Weights of a small GPT-style language model, trained from scratch on English Wikipedia.
Size: width 384, 6 heads of 64 (2 for keys and values), MLP 1024 SwiGLU, vocabulary 3828.
Architecture: biases on query, key and value, untied embeddings.
Training: a variant of Muon for these matrices, 6829 steps.
MLP neurons of a small language model. Each row is named by its layer, matrix (gate and up: input weights; down: output weights) and neuron, and shows model dimensions 240-335. Each number is 128 + 32 x the weight over its row's rms, rounded and kept within 0 to 255. Numbers have three digits each. A neuron's up and down rows have the sign that makes its largest values positive.
Before each neuron's rows, "fires in" lists the words (lower case) most often at its 100 highest values on Wikipedia text that the model never trained on.

fires in: "t", "with", "without", "although", "to", "while"
L3.gate669:168080126125109161130109172147156112085126140106132085149075177075085126069144097132090109119145177118117161096079053164156135158103129169115124177131144093162151149129181149134098079112141163116073193106127138158112178139167174133178136137145136106131087149120204142123110099150151113162
L3.up669:141133132110108140051125125123153150116163128108128136128124072061100076091120143148082160134115163112077158139149127192081099096108124150137176095104139164113171106107107027115102105105081126108114150130141183142026159132172156152127165048122141079195107174145146127166130089176107078168
L3.down669:145104097089102096149113143102131153124127116182130103134159048135185088106140072141111194143148118091113099128157184166078119041064098111173115102144109119112108144169130134160079129151055110142145146155144085094140105116115138143032169166132090090112171103120140138077150120167131139103

fires in: "from"
L3.gate845:159083135109125123098128200211067119183117173129092123125067118144118107183110131132055162053139129084174126122148178157118116132146080116151149057160127093169140140135133111132090095119130144155116126150123161125111197115166129144127124107109150136134134077154086119104195127105141154181
L3.up845:116165056133067149126113058116131126138104153134146130113161101137074136090081100149092177130107088162105183123151153083083094102104126087160141168154137134139031188090105105133123154078161141106094147071183112078108163118129116061125076131176120120140126126152135102143088136151171104093
L3.down845:158100129139120097170169150079157160122153060102087125105145109145097062097125077110090086112128154113067117138119110187116074151145144132093147082137165148137129104179161114086097104108092050135195161124187146101103093159126120132105136160121116124121165145117179070205154132115151101151

fires in: "in", "to", "by", "on", "for", "opened"
L7.gate1001:164119065158117140110135060127146126084122165180130146112146129146163162054153132153115114155070123091129087122126132101127194222142088101158093108152150117048197129142124122127174156203076176126117079116058186132115114122106132173096112088021086190136161124131097152109054181127105118048
L7.up1001:107113102101068166105116195178096208091121120116116123139150172116099212108056098088113135098103118123163120184171139133116151127107137215147114146066131124110133112158113098143176131221096145160162170129100168170113167122110122134145110098102107110137141110079132120143127165108110086133
L7.down1001:191136159150168123145134127214067135109170127168154093187121149144147113141089138094162117092208153101178104153156122120118094101077126108118085191153079141152143123076145144175108082128095132079140157158163181108186136119105100129124121150121127086154123125098148127174184162141155076106

fires in: "to", "he", "which"
L4.gate596:184150088073083069103181104169113151152139065087090221095126193131162146077170156136129123188108071175118164104146140114156185142181123116163115133076139098132143170167094135105173120125123148137123134175093103169117119095179135172168091161137101144162123102152097138117154090146122196100
L4.up596:173182110142118124111143093166134154126122080097140136148188108136089161100149147142148087158124202111153122136147100161140076119113122102069146148153141151177158111137108118158101163160161098145138055112144148113074157168075145125156078135143100073102156142090138141183162092140137162087
L4.down596:149089119118137097138160089106148125174137139119141190063117124137117149112148113132168172093077089089075043151084145155077147087182088157128116146150220142145069116098112118164106088152133063122126185121126038152120105116088105137156100134128123090175157097082134148160159094100144133142

fires in: "in", "to", "although", "while", "when", "with"
L3.gate323:113108171128101154112110140157161131149126117156073166134107089110153121145184150144104100128070125099144108152178117101130129181169118104122094207115087141095091142118102117132115099116160149136123088142173160125108102102137074163063105113105194130167151115088181117126118127121109050140
L3.up323:168113167125114085077112164144135150100101125042142108094179150075078088098102151141152129111182129172142133119163181172164140067100132128140109082169122135167174144090130112165236151171077164104128147143117154062115132103141099098084120094125078102155148106154198147099169138081169116103
L3.down323:138086105048104134176122110173095109091119116107150113104179091082139162117098114145133116096026090130171027192108146083108121110152124120109137113123079147122103097107077094142085069101160106176100174142104179150096150099118096089052140141094136126152150103151203096136100065070141143118

fires in: "to", "that", "also"
L4.gate190:182192131085124089147170076116168149180152135135125132093106091137026137113108132121110115110104111139140144152165124128093116154129122099171177143107120083115099076119122088120148140167154105139134079123146178162123086136137143102043169119102211084106089109149159117105122139095120204151
L4.up190:174147119098121117159110154104125116101159105137129177100085082108121155100132146133135104156079135132160091165167211106094155140150074141129116051103121061116187082148141121107173147166182091112137134136143181189088063133106174094119142111127131181104071175167118107114144140118070066078
L4.down190:126101087126099180140151125132090154177171123100090156120089149172072138073095152120097103123098114164185152100090179114056096153091117181068145095181087154147183121102107099075077165154112147194165151111155057183141114171097161192157123123156111157109127130070152204112160103100131104094

fires in: "by", "of", "to", "08", "04", "99"
L6.gate634:133128142108166103113129095129174148101181164094136157051123192116094114130150084106147156109161108172053123151185119123123138110146140107139121080107156183121121129119075064169095115096139150095167128152093165087153152152126154071102098117087117162116166149170117118105168139140135119154
L6.up634:204124120116183117097104142170103095159175158120138172125050109056157183113100148176138156148159108101105122104070100138140101075131133064156151109150117123122150207151117080097080108164124090116129119078125131133102176067141143157109099140134086097160136107121177123121153116112136161141
L6.down634:179119141137112123082108120152164144066119082129094112111071158110065079129150127140157130092102158119161104182142124151081137081091121132082098070164128147089148175160135120061092135156148114098113105070129075136119035113119118093144072105143110069127127157081104075128144127155129074167

fires in: "which", "have", "as", "has", "having", "selected"
L5.gate160:116089086111139096151113135182115175116160129154133140120158105135151083147193077136169097207189127104111168128200148102100102134093099131111069142135072081142175078073109105105120154200130161130154135135129094105117124127171110155123141165140139117174119065166153132088196127149126121102
L5.up160:132143133113089166149100123152142122094095137112158075108115136114195127101086142182177100133107174165109116158144149071109146142060123178093162133152092115148098092200092101113069114129139145097115145104106178129089118123094168118104123121128130122128185152123165106192064169140114178137
L5.down160:149143109110131028119131072099109183086139121096108093156174086149160146098133108126182082154143140111062164116134125125094148154101122163111120102151129047101071163123113126097143151124156083066089175067163109168068184162095105112103107132117071084166168139129173090175076133097179107117

fires in: "from", "her", "its", "between", "means"
L6.gate608:157098073105146138084059134093093191170108116163110106151092077141055129060125160079119096108117142141116101114102160158122109117076124107153180114220183116154118149085096081081185115077107109077163132180108144107168169093149068101102109154158144114138095120101089116114149109156141129135
L6.up608:093137074120107089130144125106116115126099124082141108089108100078041067180135151178161083135145148049116122050136140135091159174137120081113116156141128069156098168141140130141164132164077123100073080180186143109143148110159144141088043104146112103181093111105116080089102135154096155044
L6.down608:146149190115106153114190099162132105200139118070105055080091174163167122179120161135092084132048134107085115180128148115157144076124131134132137109158140149077138128115130162161121178128083075149127079108123098145078176172109161094113131141141108174056081135175075100066154104123119135187

fires in: "to", "by", "having"
L4.gate218:154083162100140111114108126153174121134122088126177084108126083142141157142077146166047162165122115059065082111137118138061153159143140114077143097194165149133143084120062075116143124119113090116145124140119158112130150108131145137091175112072116107118132124120127092118145087100077095120
L4.up218:120077056089126188113102150187203147108156119133131103143101124157162149079167135128131083134125185155065147140112073168141147138140175144141090173123153134083164133079106106119117135076151119145135157185080136174122185087085089139092116147075097069089133172103110136086103080114100137190
L4.down218:165177154157116096165111113094155125123131098144141120224144156180101113108174092127141126155104126086095131158150212111090068108120154104127178146146108153136102149125097111111067119148143213123109151083086111145139148103109129146164101122188080134187173095149138127108136165157163151127

fires in: "to", "in", "into", "of", "for"
L5.gate225:101106161221130124136161104148127139200166180113109119156125172175124174107087154163085132139169112108175116097111070093147142149153113174148143128096156196054136116099117103114077099127134131124193085184141173161120121105138121158116152067130193143118119107137142173113157107138077121113
L5.up225:172094143109128143058098183160057099128089113162134166113119070127114144123100144144157146124174123179139119186145141109074144175140129131085147138091116058076140159120085124164154137193115173097166140163117217098151091095114123070088188156131143132155108170161154113100123126099129155091
L5.down225:113118152123143134149065079125161163162143071118138094117116144182123104143090118169038142153103137141169088142177102069136117149104152132142088111143216146135099110054054099102140148157110127140122131182162127089174119122171148174130133092102161140132130098182162135151132134154126163160

fires in: "to"
L4.gate915:133138137097111144116133156088094165147155107143092098157114131151066117148185116138096125186169144175181021148147141151149119117129119098116186139116142099103074106104099100150121126150122184114143117154081125130124075179159088128053155118125119112141169078062087152069154113136148165138
L4.up915:179098138110143119092127114142167138140100129119117154080094108128117121125098067152127076151178117150138138143140121098199102167151134130094119096162149135142107155104155130092158092151132092080166120201093101091116126196110094089109091119164132120193133138135149132150123149161116056128
L4.down915:134102168154115171164094160122102121106120128121067156163106106136073126116087106128081121161196120157139188167172136082103168121073096178177166180082109102124177141111105088096151136097074159122127130147087152151144177134105164153075096163115138156119141068145167115160123171121093115146

fires in: "to", "would", "cannot", "helped"
L3.gate692:121060135118075063137115072136095145117085134103113116164102170179067135101167168136126083087138135109105134131140124140118136132089130160088136120137119134131115099100150153098087141141198152096161127120157177112135143125122161109118161097136158159155122166148106144187115102150122132089
L3.up692:117113092125148082144120101130077165144092130096114131173137137176075176147209100094126184188165100074143113146160147128161053143107113088084101144131136143108074075150165163095084145152109177107160098141155123042082174124136151137097172079158102115111150165150079155174123107137122183066
L3.down692:161079108133145073173095106125047172158074080116114140131117128126109169135178137162119144133142155135115160190131138178158129128156055091095128091091142126111106161099100098184121124077168161076121137133117126147072121108149156075123203196111066108112159151078090101156130143144132170125

fires in: "during", "of", "to", "following", "with", "under"
L4.gate433:127124120121091132080157124156106099086134107115177115142109150157136144101173058077096105108124080208160130120139114084166146130153134126127189185154182123134112079130130091150153106148158113163152069163111186136146104135176076207105104168106100111116119106097130120172139123201077097098
L4.up433:153153092115082118106113119097171134082131131124147129150157085080085129118074170142131136071061140106145122063143096141109189127139133207073095109128161150121038141120159128194175169130103117136145143142128045126087118144036107094056122139106098050128133140135132157096165093078155091080
L4.down433:142164104088136126167101095193146080123077049125082104136092142153059171133172112129143137160138131126128112184121134131151098136130174129157147157060058095114158074109145110154112075124187122159151140127111023082132135122089184058163076110148160120132106142106138087143110112091110139167

fires in: "is", "a", "was", "an"
L7.gate648:183155165049142088107130141129072168142131152156097082110144150065141103143124151131179109153142122121149162165101139112127102079103149142147180137077151117105174165128111211147075126107142089120163153155104155169113137156208117172142106127118165128097110123134118128125128102110164160210
L7.up648:126083104043185159128130138127077176202084067112075144158134086126101119128104157185129094182120088108135198131130074124162140088112118159118140113100109155149120117149079189098126156129125076095160196133138136114129126142209112157127150077139103114092207079129185156123090191121164158179
L7.down648:160147106213078109121096175115135131094094150127124095120119077154128111163142102121130121106085109110102136132104095142153153152152127137137165117096101103137103111147126161136147098171116082198164182105096138202106145173100146160191153117139155116142086130099148113116179108113233114174

fires in: "or", "and", "origins", "to", "oral"
L5.gate467:084196118117132113133141132106144064135059129153134109185120173117153089200074112069162175106145150120095147157123149141162084065118176092121109090092190126154203184170183173143079136158160184162131102091167119123095142113139069196075095135134143136127114102162089093125066106206097068126
L5.up467:075081114158106127138076193113123091151181114141122103107092154107164164137149141110127106126031095167099176165096146145130120153133091104160202158116221151125100133113138160128104161093124142157126122115178114088127124146145149115092114093106146091077103137106140111158121138095158054131
L5.down467:079174185112086096095108143079121104109107179168164100184192148169122148064113184092094170076134162129141083166145095100207151119153106161118105114111110134104140106182124140139092116091107196183150117138065100149148109072155083106114119087149128124136059137078171116147192134133129121043

fires in: "with", "as", "to", "after", "while"
L4.gate470:138124148140061157067143088112145100103137086092092149113093105165135121085169141197100111148181142192135166113211141157127072158138120142088107100071134127063169156171113103126069155209097176084115157130082135123157144157136093158101159144169105128087152132117147132080106132169140055085
L4.up470:163094190100064164112109166123157126117123126083133154166131098119162113149131114088099088137118187173072085105155143173102144165077096128137129125113142124027165181064163129167094175111073153072152133095128161169129133107122147146123093114176099068131141135166081133184149089162150125186
L4.down470:107127106098040134109150088184089115093100119109156156094155132075188113142123088109122145112154154092163058107114146109112144088177098144117141110104058123101168111126096204096115110122104112111194141141140092119120109156176124143098110169142131075113111155172088093117110132106082086163

fires in: "after", "until", "to", "by", "before", "upon"
L4.gate871:117152111110102102141133050103114107092119079128128055133140094112182075088171140125120151186116120136186136154172119098124122117154114154073153109101091115144130160169130157159104137097182153141088116129113099198126115082167121130095134105069108118122184126166070126110115177139182118106
L4.up871:124162152143095048133144137154145148170099191144128202117126141111180102104100105126132146100179123123172166110097066125083147184151071176114174123138093118157218123098127126141100164091176098123115080156108054157112158152107122111127092112110093104186186093142144132124172091091102133098
L4.down871:125171191128127087159149106082098128121144109131075138144136102141110149113110153112075136107109126062104172096133077146151139169149161112147119117144156100216084193190100093122150077143179071146091142132111105100108169096154082151135154132113126104118156132147146143082072057128169130132

fires in: "to"
L7.gate583:131149118149108134149103125098112210121071154131094119123086139163148091150116128122136094120182149150148166135107120122142117138084164145145088069113138129152143100094127107139125143165194100118158093142125168129060102134125113109132145102102135201151159119131069055147105135183221158126
L7.up583:158075136103158106153153108100145051135159097127107111153109181146073110171188161113130158111054125095134090143165132106106071147088094123170171101128136167141195139120166125109093120147116132094139170166142107146146148102120106084107200088101078137103077135143120110142128065127113085152
L7.down583:117135058120084066069145057125119068139095128087130156133130142141150151096130160091087200108120084148156116129149123105112121152151185112070114163125099135151136132130117102173112084097105161090147157024155098098185179118108155133108145086133058119146100161103130147181170123084129081133